Part of a small language model's weights: vocabulary 8714, learned and rotary positions.
MLP neurons of a small language model. Each row is named by its layer, matrix (down: output weights) and neuron, and shows model dimensions 16-207. Each number is 128 + 32 x the weight over its row's rms, rounded and kept within 0 to 255. Numbers have three digits each. A neuron's up and down rows have the sign that makes its largest values positive.
Before each neuron's rows, "fires before" lists the tokens most often just after its 100 highest values on Wikipedia text that the model never trained on.

fires before: ", ", ". ", ".", ") ", "; "
L2.down337:119137134166104148130121152088140171151185115084186130095136095111123084221094118120145158160104104124142131157152160185182091106094134139080121170151086137130110142075121115087102058178145170116049142128079140062059136124139136147164119067165205084094164159077098057108118093149061124117075125071149123171153131150089161163144142108138092128132136190136128136154086152156088104081158180119092104148124140066115079126138137087118101105095122132168166106139116123083123136111162106191103137051112106130121135127160107149119177161153128134153069170164106083175137107096100151051

fires before: ": ", ". ", ", "
L2.down324:080114148158144189119096144101138167047124153110064133139118099148122131157108090117149107110133179119132128121130166234108120116152110076072123063162126112146137121117133117117088219084134172115114186104157137117094073122149171115085116168099148117097117150124115086126108100114170145106097177166186113143103145118114117121089151097135137127141136122175120188106120089141075149148136169199203136150098190126136067111150095088138165138109109196117123122108181169113099113131157169144138078116105145140148088202086138089152098157113112142098115159120179074089112129120123150108

fires before: "\n\n", "\n"
L2.down707:084112076131144089137126130097092137131108124087130123140096114086113085149054144113085146089186136177137126129149122135092133130095176113126113079120116131164135159147154087086108150096148151109198129112163162077100120153182086091184165204106139149108120105139127129070181168134000109079117116141120117123120145131087112147113174079115088073158109129138085195111140075090154155127141229156157112112158137161187106111105107117166104161149082170118113146090091079079161157130119090164132114149142162156167097072097171108102158123075136165134154127132107142188099119113125144140

fires before: "|", "| "
L2.down419:107145113134165162118080111079117075134069151136143126125080110140127093129086156112107174094120185116097164141104101164058135135094130059111127135096128119154119162070120177135150157132087114159102131134118121140111118132121146158120119107149179098127105088161150169146204120104255103140117130154099129106180148119098153062108128180138117092221096110145139162096233126177143162060158185162129178157106096159134080149180115088091111086104110097153116090099120098124164095099129076158088165097161154107136137150144130174164201163156115148068161155151103117123189076161140161115

fires before: "1 ", "4 ", "6 ", "2 ", "7 ", "8 "
L4.down730:117161057146162154160114164163181104141055103107125100158127174170100092186131119117143125152102122156096135097148105140176094059132162099158111162156152117185106096127107128157118163089147140130169150149140162090141148127118119108050050132144141139184169145122142107115119145179048127140104111143132119188140064134179118149177122129086150116098099115082107106149126111134100111206089188149131091135146103112081111083137135161169085124134080164138101093134200192070124135123119185115102135124170093060139066127126159103157122101106099055133144121122146087122095100208071127091

fires before: "| ", "0"
L6.down29:099114118134142147099154127183132175161119169110076145082108142110159101112159131173144146120136121144103185106073134086151109122162145103168166156107170123112114124178098169181108089066135154125109156205145087058136074159095135145160057097157124116140165114123136155161103140107039090134038154207134146139152174163132062123145138078165131186148104087174093139112150125062133102150075124110172162176148163127143168088153122161138132113095098116156061154092113119203138139115111095088123118131117165145135127143154096109090061120140116156115130125201234070144115193063157113133

fires before: "\n\n", ", "
L6.down522:108099156097113140152104114150063138136109115050062126120149193160130054135058093135171114127179197150123120164131132125166080171159168116149116126111092127119142186061126136122092100124117095135131099156105132022187133142098107137137152123166172101170137117135103145143168120115122141124157178098149135099142078135168050098158155182081133114075138142141152133161121131062121129084137142101171106110113108131139130138104120093100123128136185138100115139083162130109102172085150134124063096151122084095101122090037066128146134074149068131118050112220154150106112120116111149083

fires before: ", ", "3 ", "; ", ".", "6 ", "th "
L4.down443:087101106120182154142141206113138144095137143116086113116146186143129078135102147141138034123148126144159146152137065112202134157147190163122093170187189106144086127143129130134071127173140074164132169139182124031141096157114092135117152162097145137186151121113088163137087156125046094122133119119153172123150151138168125115131117134093123069118167096115082095100051066117095093086046126177094117119119124149146092131090141087111113153112122142124099168124153143094119126102072069170164143109139195093143161135131105117140128093177115062145100140107203159189120135143054123078

fires before: "\n\n", "The ", "In "
L2.down133:107175129130148088087120128176106095187120157152082102183155113097124075160069123081121093093137085139142187063089203091143162071098197136141092122117086127115106171108150098126099144080164120132130106066122133066111133114116106130145106131179111148131064129193136139146125095128255163161102105091137143093130160123095110141121105124143123119106142102146138164094075136158105124135075160133134154128122127084111054109126163155119104168195151128109127089046127112087135130123095086175118106115191130119174179137128136157079099086146077142122106113151090175197126147152110135152

fires before: ", ", ". ", ".", "ous ", "\" ", "ly"
L4.down431:129125102082104127152189129149089146138127110095077147187105114104196131165143162158106087166126123133147066122124157078059102066096070158111066106158067104154135118152052086141116110102138108115141175156173202145079100161163145105100170164126159115151085197121110139080129147125000091150168117129125083134156135142113155158129165090143086121126110116188132100096114118140073097117099150133134125135148132183167141099112097107105173114156076137147128113079158168085092128135122099112124127085156106147090092158106111138115150148116140138126102180148107144156182084139191122122

fires before: ", ", ". ", "\n\n", "."
L4.down241:120114163193150103113142113144014124142107145110102170182147180133138149144091144110128154147138122126121141123118073099170085119088139081139086192131145159157098053119136111128123080107155134154069128090200129028126170132133120138113144037143143114136088115158119069047131123123123123122122154163121170106129113175081089141123099158167088135166148140130107181152104126102118175085112140121178127134190144140092160124142185112171060076146122150098140134150104168114106115130093136149086151039102184165102127164114130088091094186160144172166105146165211167161106105166125104056

fires before: ", ", ". ", "; ", "-", "."
L4.down686:115118048098169138145089100154102128144144137123122111138148130126143104206125201106145091151135129175191148124139132117143167105125143091177107108087154105128153118139067102151115104121099097121122116140160143055097184090170141124095139112127147100155109110099193155073231154136123116109077133107102110087165116172123147084171156150142149139160156123123142158132165119126124077101092115135131138127095103153146165095164144100146157159119114168129156128140149154101164091173089078128093113093114203221108130177163087096070077157128122160180135149062104155181134188160180135166

fires before: "==", "== ", "In ", "On ", "===", "He "
L2.down238:163150174107119154142143049166140052152087104133131137173134115059161132122139154053195150092059139097099093092134119113091128142096090118152135171114085125138168120088147124117130089160140115158088124115131140142088065192132152135169100108210145161109155122180111160174121131165207180105118130087111101123095120164104129160139163114149053101139143143111139106128109100088119162163101140138106141153103148120137076132115082104127129151102086118110124132124131123148115169147159156138108145157155107103127140187144143181112120166096139141115107076086068114084080126134075154132

fires before: "| ", "|", "% "
L2.down310:112185079147155131133112081141102179177083125144148080160100149136124078130112115064108114090160138159170156133117201161118110130115139180122123183166136157137119146097138155159173100097141136173213127178164169120147110133111146062104131077144107104087144133130132119106100135180100156087139123089156118124161145183111132115162156179148080086150149126139174126115132095219209146136122126112183172141106106089113155122158113097115112122108094135094136091079124137122139105105123087121144160085134121159133101141140120139184136132158177127129090084173054089161083086126125127121

fires before: "| ", "votes ", "|"
L4.down656:163223119152153101139136140160149146124105167072119133132108107188137101124136139048166130099151197171158120166144091183093159175067147165106110143169095137139133123093137107114169099076128130134192094127103136166139144136111132134145065095188098140151144109131172063092127173135087082086117155124145112105120161198141122144062084117141161120133102163074103121143110095154096202111104112106097164164069126141087108124077138162118132106139106107073112135113141136131126181174144124124140098100149127151097108173132126086167125115200075150122110109105066119151129135145113087126

fires before: "to ", "in ", "on ", "at ", "t "
L6.down592:109146141107096099192097112123172104123161100088095059140109125142136182091086148154110108150176152085161118163135150121152129142154115104135154152086108152128105132131173097150067170195145126120111156124142164208155132109154159157095113144133119074145092154128091130120124120155183120055106092122167136163173165165158175077102132124107145120145163131108145169129149123122084136128105137142131119143182124096149136143133126124100067124088186153179111142111099157157138223091104109123163191163125191157092133149081164145162137131146087101125199124174201153048092177170097137121

fires before: "| ", ". ", "–"
L2.down476:150162136121177136172103141123191165186086147127085046132147122083127138104114099139114157066167176127121116082137128147089099080102105115127118146088135097106114160110083133104090150139153255100100111050113117149096177134189128150117107165152090125083094126131097146180137081160086108138146085147085189082176110173139155161129130104137110131154110136113140152143155162152144117131145149092121083099105115108133042135170073143101155123123097120139171171134086106151122125148169150109119108093075088111131136174156151132189137079139145151111117132168143114092143146153117088139

fires before: ", ", "; ", ". ", ".", "en "
L4.down580:113094181085175107185080153196102195174123108098120071148127119158143082097161087113106081149135148141074204143086150129120106168128171170091135158133105145135105079169149083138155106101136139153122117065116158086100147137135126095184174098095132138145132120130121138071098088104142158141179115201153068135119177074146085154133159051180104159105120127078174128131121138159092159094163150119141167101110151093148148116083118077103112111165099178143193163169133096106170101115150126168098115153078095194117121091173136080091137090121125102129137127092131103126181154133125106125

fires before: "| ", "July ", "October ", "August ", "March "
L4.down4:165128085080130156185107167104110216122118087144148146103144120140168116077106059137157124137147130167078162142116125155163121146113099029111168169172110119156069177105140115102170131139103127154106146085169059208098117095127115113104116137084131139089133107083120105072092120182180177155122119137145145147139101098136169150131143123126110144108087151085149095063099118107151137139158169137138146102136151142141154193138139131155067090142175138072195107123151108134178200171138121168185122089146132125137114098184120181089118116089079115160130124183194152083133134109089122139

fires before: "| "
L6.down523:136150090167117136128164160099159110106138088150135126167155113112144103105169110117098116133205173120129105124121110153177139166119142157165127155115152087131103088124106067119136143117088094104153138118132092101144153145148117048114086152118185144169091080152099163151111125162159158063136130165116127133160098104216145145135170088160120130153172153115129097085083154174087141096104142117149140105118228140128112183140107193161098158147116070106129176174141124083175124138179124112183250136131146115122177179129124151095163074159086116115098122115224137122102089140135136131

fires before: ", ", ". ", "."
L6.down195:113131123145186169053108184082124154188097072099123119140162168102159117142129094094120126102113129205123128133109147150128137160140133127148130118096184156131119141107153129178141178078061133106118123091136151108130158168119086088141117115118095126098104130108152159080142117113242085102111135154124099109193113110155095162140075110155142143140117150179167103154120155196150216139106125130144091118147121135144119097108128117130094185179143110148172108161145085073098127145150135102067166117110196107171119130141099100151198122081130142135120110165141079199148173190127125110

fires before: ", ", ". ", "\n"
L6.down736:111115081088100113125045060148173119154063049135101149118145093100163156189119124138107108165142126114154145175120129157061134098156089065084105124099139121106131073193117107162136130093174127118143155111152184084154154106129112138161180142158121139151078183133146158136172140096107108094107123134187148062112058114116095156108133123157082117126109097161180163108176122165180206138119099150154110120042155097187120111160110149141107128211122136131147126090120109106142124138203160122123119125163142105150112097154138157133174107111150173109134170114114095199099027107152123118

fires before: "He ", "She ", "The ", "In ", "After "
L2.down592:135169124142154152114132086152073171170141115143116139167204128104109149114111119083090094102088118132136127104107133135121094136096134120177111114128114160120121152116106137116155139151097122116154047142132103108104083128091116137133071133118130104129147102156119147167136144164255150125138052132136087128088098103081132116130103100112119138098124102103118119076102133156110117111095150094174129116125127143144115172125145135114114085150147151116117116105108144088155141106139094153123107105177076117187177096095122126122089078103162150113041104122093090159097119063140148124

fires before: ", ", ". ", ".", "=="
L2.down607:104079139144150119094105111109083076094128067157097166108146138090131121111106064103098139095107106156173150107131164079148118137106085136111094159163104116103112145126098131145059163059123138121109105108176121123115112181180141120173112129150146170091102093137133153145111068133255112124154147123166124163088152101142112182089133150064097087109135089151169142152143163127090071091149146164138102091125124133112152120131161091141092119126121055113149152135140153115096166132094143094151093141122114130134073150179092108102148083097115121093169125157213142105099104161147163137

fires before: ", ", ". ", ".", "=="
L4.down263:147088213196150109092143119113127138135102174100117144144083221139168210130156118140134147091144160126148176167098131096129091128174108101161104120138173129156119116142134077085092179176121136149085136189182172008168135097117100087166141096138121098128120111130132203118175094108133059149119141157122134143174161191143100130125097166119116082120096137184098078102144109153109117137143170177127068171118102109115171142183126070055113217095147139125100091165139152146106118131124147177142076157149149145177110114172110090156120123125125136174131126184240082140154142103148151127

fires before: "| ", ", ", "(", "in ", "to ", "; "
L4.down226:090114151162119119141126116097050146129148113151138145171157128142120100101083128148114138141196126156082106120135107091156131152134082134127135198125140130183124105153087078021091133159173071137098095097149188092148184119126106154190153072196127153123172193137085105147085115159092119119068161105148134153104127078116118150100115074122169136153127181105130142092146165101089096078173168127191148140106108161098065171130080149161126058158177126087123115140124106161203115130114147175106095166135131103100122169136151104213075159081114119180091145154093148133127117142160132147

fires before: "| "
L6.down573:145135088060160073131122143103195208108118069132134091160143105149132070147110099064137129162122115143081165099143154059133128094132111021144174148148154090136100102142183145088099114141103151083088086112133131124154145141096047088087060127172144146192119075134170088119154096150107080089148074087131118130121157107117192079151101113137119157143091152073108080140177105160142157139144117179115115145151156179126098130152125105159096129169185096108158152119126091172083154137124081105097125141108126186074089166139103165183165110138099098145090135120090126115110153112186155161

fires before: "| ", "or", "–", ", ", ". "
L2.down273:130132113116089138116106104096163148097113193091144091155114153139149098147098156105132113113136163132155165140165076115083126151160086130128156137104107123105115124097125132133128169178086104142184150126133176113121116122134088158121215146128077161112111166132083151133183125138231113112175126123160127104229113153144128178115067125148127150110160163127143111148068153127188175063133166119097146086147108090178161175167097121134158138173181150140111128160170091112152136078092081119120126149100167116072087129159117134100105077160106189093146173143173152106154126184106179109

fires before: "| ", "as ", "("
L6.down440:166122092113198106129091094153122137079128173107106104147139046097131080104090121143158048175202144136152094122104152132084138139129169123120130109135016107132122137128102157151064147073093079176104095107138085190087028155095108156085116134161151116146117152141104114127151140128168112083148124143148104097091122139129143126099166132148151108148083164042112094082150146130097155128132134115101118163096167162147156213130131107072120104128142066162137088148103105211125098169141108149110106111097107165126118111146120169063111118142223117134156140128066091143119151131130115150

fires before: "\n\n", "\n"
L4.down313:101120105171096137114119110085096159157128132161108130158107146100168154148113113137092135099154156130178069173129109130120091144169122131110179112123129184159107162116178128075139132159121150174124162099094132071212144074085150143171092181147082103133128118160121153076180130151184116153165138098135126138120110135097149085039162088084126081102094142120177132119148053106162170114050137152141163127145193104142153161141116177072108135151103110161130105097091119164083140144115129095180114101080172169069192109166076153124195122093118084161111133119082079115211169093143144164

fires before: "in ", "on ", "to ", "as "
L6.down456:144137182129132128167161127166052146174138127128090101111135120101117158118079091155115129099102110100142138124089122152121138169147120126205122155154136167124127136102089130086107097134101124125104157126161104109083110143112139145146176064143186106086119183119177123161132175191232155111122109046145147204153136103108119131162093152096151100100083123116101098103134109141143201082065134076138110149106152134134134214171120135079104123051141132172064150146124163066134144160155097123150098146116134160108135155101088144121108128122109089150142141136197152082096148173147132156

fires before: ". ", "| "
L6.down290:170125144124092130171106106056149081130162186138143075163150162094097131116147139145145129138142126147107146110142122023119095135123129120142106186071168128092058101071119140171172160143114153127173133150095105107151094129103150153119118122086110192127170081150181159134114114125149129097134083111116127164119137087209192133186052134129099137091138150135132156161160144158136117087129137126141149123082139138126091160135096114110108120115145122148155124137126126168153164145112135101162116138136121127121110143128133180125116059136159149144037137206146129147147103143153139098

fires before: ", ", ". ", "; ", ".", "ical ", ": "
L6.down644:115089188167108127139074142085106122060112128103101092183124136114118145102093094161174130154127154112137136057127140110166103094166162138131157121099137126105151158145131157159106126114129127137090091101130154126111170094124136104168131118112108160196136073114153180077077105096065117116128161110159101114121140097101121188119173167146134116195144103113170126090106139121165146122133127099081072135119112208156158163098118166135173064164130032101113170086136146147110157086112095154136126100106157137115102094073146147163136146095068181118089147129176103074148081148187061081

fires before: "\n\n", "com", "\n"
L6.down687:150126151122117129158095183143128170127153159063106081103127100139138072157084123156135106110123090082184154135126175143158090138146133149065165069160094160135139125111108103130106133111199143115090131076092183097130124071083136191165094122054132093107132175123113072121173161147180134145151158116129160132112099130158097107119100154138187109179117130131176175131153123087183106152089150143104099141169104153144126191165093162189111084130112132169127095104100079176152085171121109145160153118115113225080127094125090134125145138146102069152186113130097154131127156104150196107

fires before: ", ", ". ", "\n", "'"
L4.down723:144155101108128138152133147163176107128093126092173115149168134101093108135091132130130126118151116101156099112179086113136113101124065134137091172145137136100100153133123138102109153157127204112080072145128068093113091172110116083103156092125145161152145117150088167082075144124056111107113102095140058150163142097085141112141166100147115121157115087106161113066114171081141112140180143097144145103176090144193048144097142110127087096189092104150154145154153138161089125151140133140162100139103136094098073176147125151123118131142093140165121183165000119114144110122106140158

fires before: "| ", "- ", "= ", "4"
L6.down72:102080150153077157117117094112129123147069115122049132177079089133144168168121050129116097096126103164085064126138075102110193089134148106077120117136092086105132148172139147104116141062109151180099116114115140205138138086127116118157146130096083181112088062145117137142088133092012177168107119130098117172096086122115164130125134157123135123168076140066123064125144159106165105119116186158061123117108214141127142147127101161088098077131108151156101097144147096144144103121135108144104150158112111109117081182102142151154156087153163133158129091131000122142062114167205129131

fires before: ".", ",", "; ", "16", "–", "st "
L6.down265:081131135113098151145145162096123091173111166115102106151098156088162153144094119157126107098130189132167131111087069113166113200078117119099068117113110083096176170085142090142179108160081151151152232186118137033160178143168124122171097079064108070117143086142138119149152122143244148111128157156163088110161097187169098119090140138103120132142114123175072124128086111157185176122137132112128089125181092156141138136174144040160166124082109135157118160110128135110117140107125079131127089114183148124176130151111182081099114117097077088188122153158149055145109145165128109107

fires before: "| ", "of "
L4.down670:116088070091156080168102150101113196098138119183098088105059116175141176110057143065173144104148139127112195115115121134143157109129097078124142117139164110144072165122120091159116147124073148165089168089178151199130160113115153088103056122127170124156168125150115104155148130143168181136135115095178138132132178148168175152127130131114130093101122144167109118150104117112161193129154154092189189063099093172151144177107133121179108116109186133101209122107157157144169174163163133183150101136080086147120086133132091183132116116131142120156139127174160136146108097089122137183

fires before: "| ", "|"
L4.down726:132084141076102122160102163083143149086161117168163128138143192155186131085190126136127134177184171137105144107131123096162154105095173208133126115174146114135119109094163105131215168093106125094166203119194063138117074064138113127122071143111146140161086164150153074142056112122205166138148111122109148182112084155099154100166083136100123133122158118177131080121147113141164081097107154164156187111097097130204154132110123091078130123134115124094119150107159158132145123152138135208137180179151172110161117128128132198146143127112150119128096054232184123139119131135135113186

fires before: "The ", "He ", "It ", "In ", "== "
L2.down735:107183139130124134094116118146000126134126090136122184140117123124164154120119132122133084138134083143147131093093195158119092092122083138174132153133123157120114130054182110134127113123119152128145123084121151124145106122109157077155062129098105162102112102165129129176137155125255208142153118063118110120137101080084100120120108059142142108127149159135136089095100130164131117156102157131076170133148168103149128165097091141147128109138157144080139133169114096121126126128078150144127124194139157131138163112141159140165097138078148091133071142096147108133128130145114156137

fires before: "| ", "/ ", "|", "of "
L4.down641:128134041152074137154124110052091140095117102099083157120118094090133107106124123124141180150134191184120135098063171135212090110155112091152147135125189142112119126127106096121139107104094169107119162091123120189087121088135118110144090126127102141134091139158149062140109169142167160163193075120104114176154093104151139155152130145122102105110188121126166123152178122134115187174109179141090162159080110097125157158140130127121170161158140151163141114130131148118163141131144113161100181144159046094098116151070137168077142121129085112149109134165120140154119113080185199063

fires before: "| ", "of "
L4.down472:100136145157112196108187151116107136158142156126099158126094145200146069108161169156077191111142146130139193116180125121137151198123150154116101089141187127145107130117109146109148100131107102107177129142141128056138070116128145153099145107129148108153144123090107112167111123092051127127154168140112122150090130108156105068122138112212155163072148154126161179066110129139139153114135077153149131150160134114057140136139092165170088176075129134145125177115126134055181175154125140131137112102118123142109139127153139137115145142091095166153103133139171121142118092147119099142

fires before: "\n", ", ", ". ", ": "
L6.down583:123125066064170156156131123122150091134044138141089099078137147132096134088127085165100193068143200148121208072166123154084138096115166137133116110066148099100145111067078089150089153169122134179129069068152180104094102117093107162091175130145159085129069141151116134156136079152123082072116115152129158129123139127084083104072152131111139093139165157136142124170122213131120131115112152114163068154110133159166105102081125106105141099087140141169113121152139114131143085168121207128145137077134185103144132134116086080178127138176060093174112123107107165115174176107116128097

fires before: ".", ",", "°", "-", "9", "0"
L4.down481:134100087153209157150144175118123111108148127157120127164064127176112112154076173111159137104117104130085150134144173122146128095083103122158087226129159102132068135077104129192108137150131093122100140155220125105119119148135139069115102122118137100151196128160076102205128153137162142131070124176205108100161107156117129173141099084127140164118153107104107116110105079097088131161128153171121141125121111182105128130128166080194168074137133161134136150110149167092144120117123165138127179131132084113136089143126104120104167105153134100118133173123255148135166182113078107105

fires before: "| ", "|"
L6.down311:140151067188124133110134096028105132098110167137095065137106120198151146113110144084146179125147127132099199136173142151129145088090116063120144176161187157154139180098176159133152107108163099157106114119196131124144124105073124116115154127183150131150130170093127122119095115114248137122099146160108097109095099163118115158162163139101154187161124063094137159152124139149172136181161112168080206152075163125110125152189125139107120122134129101204106111120128142134134109092177105199120111132106134188126162113185109053145115149162149107129124158182229154142126157130118127160

fires before: "5 ", "7 ", "1 ", "6 ", "4 ", "9"
L6.down408:093110164155159179137163154139075121096147132127106123166104130110098107121111134123109130091104108104167126106154167131155153108143122151154170244116145225201103108128138170120134203120145147131197086105150111174161123097109142122143037103107166130169158157148115180121132152142139118131093166150138127166151162055112175153161108166140122181144123079093133141141152175162158165149191140161137109096105096111109146090118114121075099138134110184145142188108171098142180143063167137107124088185171132134125134112172169101140114143105130115156128073083255169153084159155167079111

fires before: ", ", ". ", "\" ", "."
L6.down481:166165115187131177080113101150189096150163156072113063078182196072109154185154119136166099093161130156083109089065101129124111099119138112124087129091092128053134188130117119158111097092149139094139102071076102075170130097173107135154125126136065123109139149108101104147106126130255108116115170176103100152162144115170098070138110145173115137129106123106120129137116123090111097123113143113166112077147143126159057094108144092137125167130157049165192148099194187125150103084156116123159108127125117121109120115117114147156128110161153131117152091132185104142145105079076125125

fires before: ", ", "-", "8", ": "
L4.down735:138155163108068133148132122103068116108144155150142127102110115053119054123135092200102117121166157165130122113175075073138157159152176130162145146183110131141105118126124168160150181157161120110091147087128131099145105168116138139098171178161105144166122141135070170114124096139101109167149184092146143097148147139076170148171160157130113085139111154170099186098104122097099073081097121135134099188182082094098134156085141124143085128171148146112138106102153161161102161093105171162176090117145123143160131153059098161093058182110118117160116156157027210112134115122084116110

fires before: "| ", "|"
L2.down693:109099107069143128117149080122158113143137101119145151161113096057112162149122118130187141102144105107092155166117116112160133085127169111129092136155105141152155167074112103110174166175095146145099094142134076081111124137119118155148008088157111129146129134143123162189116115084195076152136123178125104116111186108139079070147138129047147111129135115121158171148135198129135116126153134148083123142131165142161110111186115221090140144128152173101164113119130067149189122111156170107093191102157092163130137098118101137117203144105161104165093141085010097113089094112115159173

fires before: "- ", "°", "-", "\n"
L4.down323:115076179127168164165148095133171138111151142095118163147092120154122089139131153137101038172130126163148115159175125151142089129112155115098142130143097098085093087101207103127108090099138149068116138092146164101133105118086109112188192097093169161126127115152092109086106128114159099131124141125120128126116118137154135096119158179093185144084116142104144118126130087149105112154121076092113140096137157151169091171142153074204138112116171130108142156094192186116150173093172125146161125168116126145137122114157117151099066048081158103133127136094104144111157120119137162150

fires before: ", ", ". ", ".", "'", "\n", ": "
L6.down545:143184083186154138063128175136154129144149140131083126131090148103101161107070098103150141080168172119181163067114145097129130122135199192153128121126152064113141096146139157107119169136122060159066139203152138000120091169070129088157165109205183178143143165129091131085130109118199088117117078172093122114163154160041116100162162134143064123123104144082167121137130127095073076139131148104127118137163083133100141106110131151093171141079087146136158143129139139119173084149146189126103129104165140142098100132180057103130159168145120134169123170076209132121162161174100127088

fires before: ", ", ") ", ")", "\n", "-"
L6.down493:106117125110118141129106142090123142205104115151142113181154136103159095111152117154122096136094141096125116071092086115138135164137120099132118121119146119121160074117087165131106094105181134083109122165140137020196186146123071099202093140138130152159153126132150153151198161147105135120063124126171124101189104187076172074130077092128069096096187191124130111072122152109099108115168138099113158119170130155072096130103136129105136178111114097111124143085141100126118149129159123150166118141184141166151145121171148120152099106154115098160101115196118154111120106134096160067

fires before: "|"
L2.down31:118140074111189101134107137064197121138101063118166105135156099129172106148060109136131143108145069164132136152154051130130132121129096102086180151170112154127118141063159139108158145126125111139129119101113116172108140082118127185128056072099109137177104108135127105106173145118223177128124124108151064106110127062133147096098132179107151126163107121111126189093127127133119158128122155080099139179159085192109150182154096097070124091168116113150142098129169139172137161123133167139153145140132131146116160159151139115091174130164134102144122157165000122193114142113137153102

fires before: ".", ",", "/"
L6.down267:153185148178146112115109114173122124154165198175115132146059152171145132123137132126126118155120075121143127157182103140150123083169092118166110112166106136120107101132135138185157118146136104142123154142121127193139118191085096132106095155075104143133159114130082141142093141139196083139091092151181130124129126162143119138135194120049086116115140124097129090149218118120121114145129096153074186137144142103170095112158067093066106060164153190112093114109121145089113082111136146112073067121151075130120150182201142114122132209032125101107145126140229072174107156108086107080

fires before: "-", ", ", ": ", ". "
L6.down554:126165138140139143191116114169076160107130116135113130132127108110191148134097135149065083082192141135101083061114114142102088119142110146160135072158052119088176149115181107143111124203164125131125157062152167120128141133123100107153081153090100038107168059143136114134089141116158076176148129202143141128119123127103128086108108169191133135116118152092145135167071119122144173140163116197116123130138186122115093079075107096131199117096090151091190137096148157149136143154157075193190133119131145146106144102129188093118130135086116165129163090164203110174116137178090106116

fires before: "| ", "|"
L4.down542:146137136149156159166135052139074125150174142143126101169120133138118169134177057116102113168222130127148108058109140112099110154102096150121161082091198077153167073117147144123135154127108141142151184141093129185125081114226154192107096128109136183134174162090114076148147068096105164076100085125137107139178111155169163122142083177160148161151137150176156145124162128111138140099120165139066136076077098067140154145150107144112098128123158135144073129087166155151131147144129130151121092102154130129041112165185156180153163097107054173143099080111155117156101172115093162172

fires before: ": ", ", ", ". ", "\n", "'", "."
L4.down136:092133096099126158095167064088063077121151105106151139151117167163166174154128113219133110115128144122201082151152101114174084078110162103131109122120155117100161165097113163119156077113143101122142136123174179148100133151113129148165144100114108066191155145144165064076149109118109086141152136088158112167119085089080119116066182102075172150169087059158082108131103140108091117114128137164147137066117123133206162134165139103119167119155092119150134096147160127132123121131059137099195124113133167089101120164105122143066120111152159165103119136108139084169133146167102184063

fires before: "of ", "in ", "on ", "was "
L6.down173:106157177150075158169095155131121104124106116115088155137162134126122143143092108091111202139123123151111140120101131141150132171089134150152139156161209103163121182116107102077140183135185106175127185093162107113075138108180087169160123093176164198135097115139109174156157149118215114153125135124152106124094136154124100112087081142198090140120128047112159127120112137080115165089165169096160211193185088119099125117160106160108140125142109128158145121134120142096160114155149086176113135100105142149167167103141082069075094182102141125081170178136163106103068123049090167089

fires before: "\n", "Early ", "Career"
L6.down17:160111134136113106124134168106141133166173129141093139176160130106066151186093103139120143117160070135139184120147172179121127137100148160063112111112146169095123091072142111150104141079122079122138162134075151114073067146131138099125160136098170156130180135126127091141156147177080096107122161146130086133124092072152084179144067184182100110064120121128146139114056172051119165140099145145084116111213071090126113085133115128124109085093146151147158107137121100131100066146119130157090126108156110124082149136136134116127128165155134161101109158138132103132159176140154155095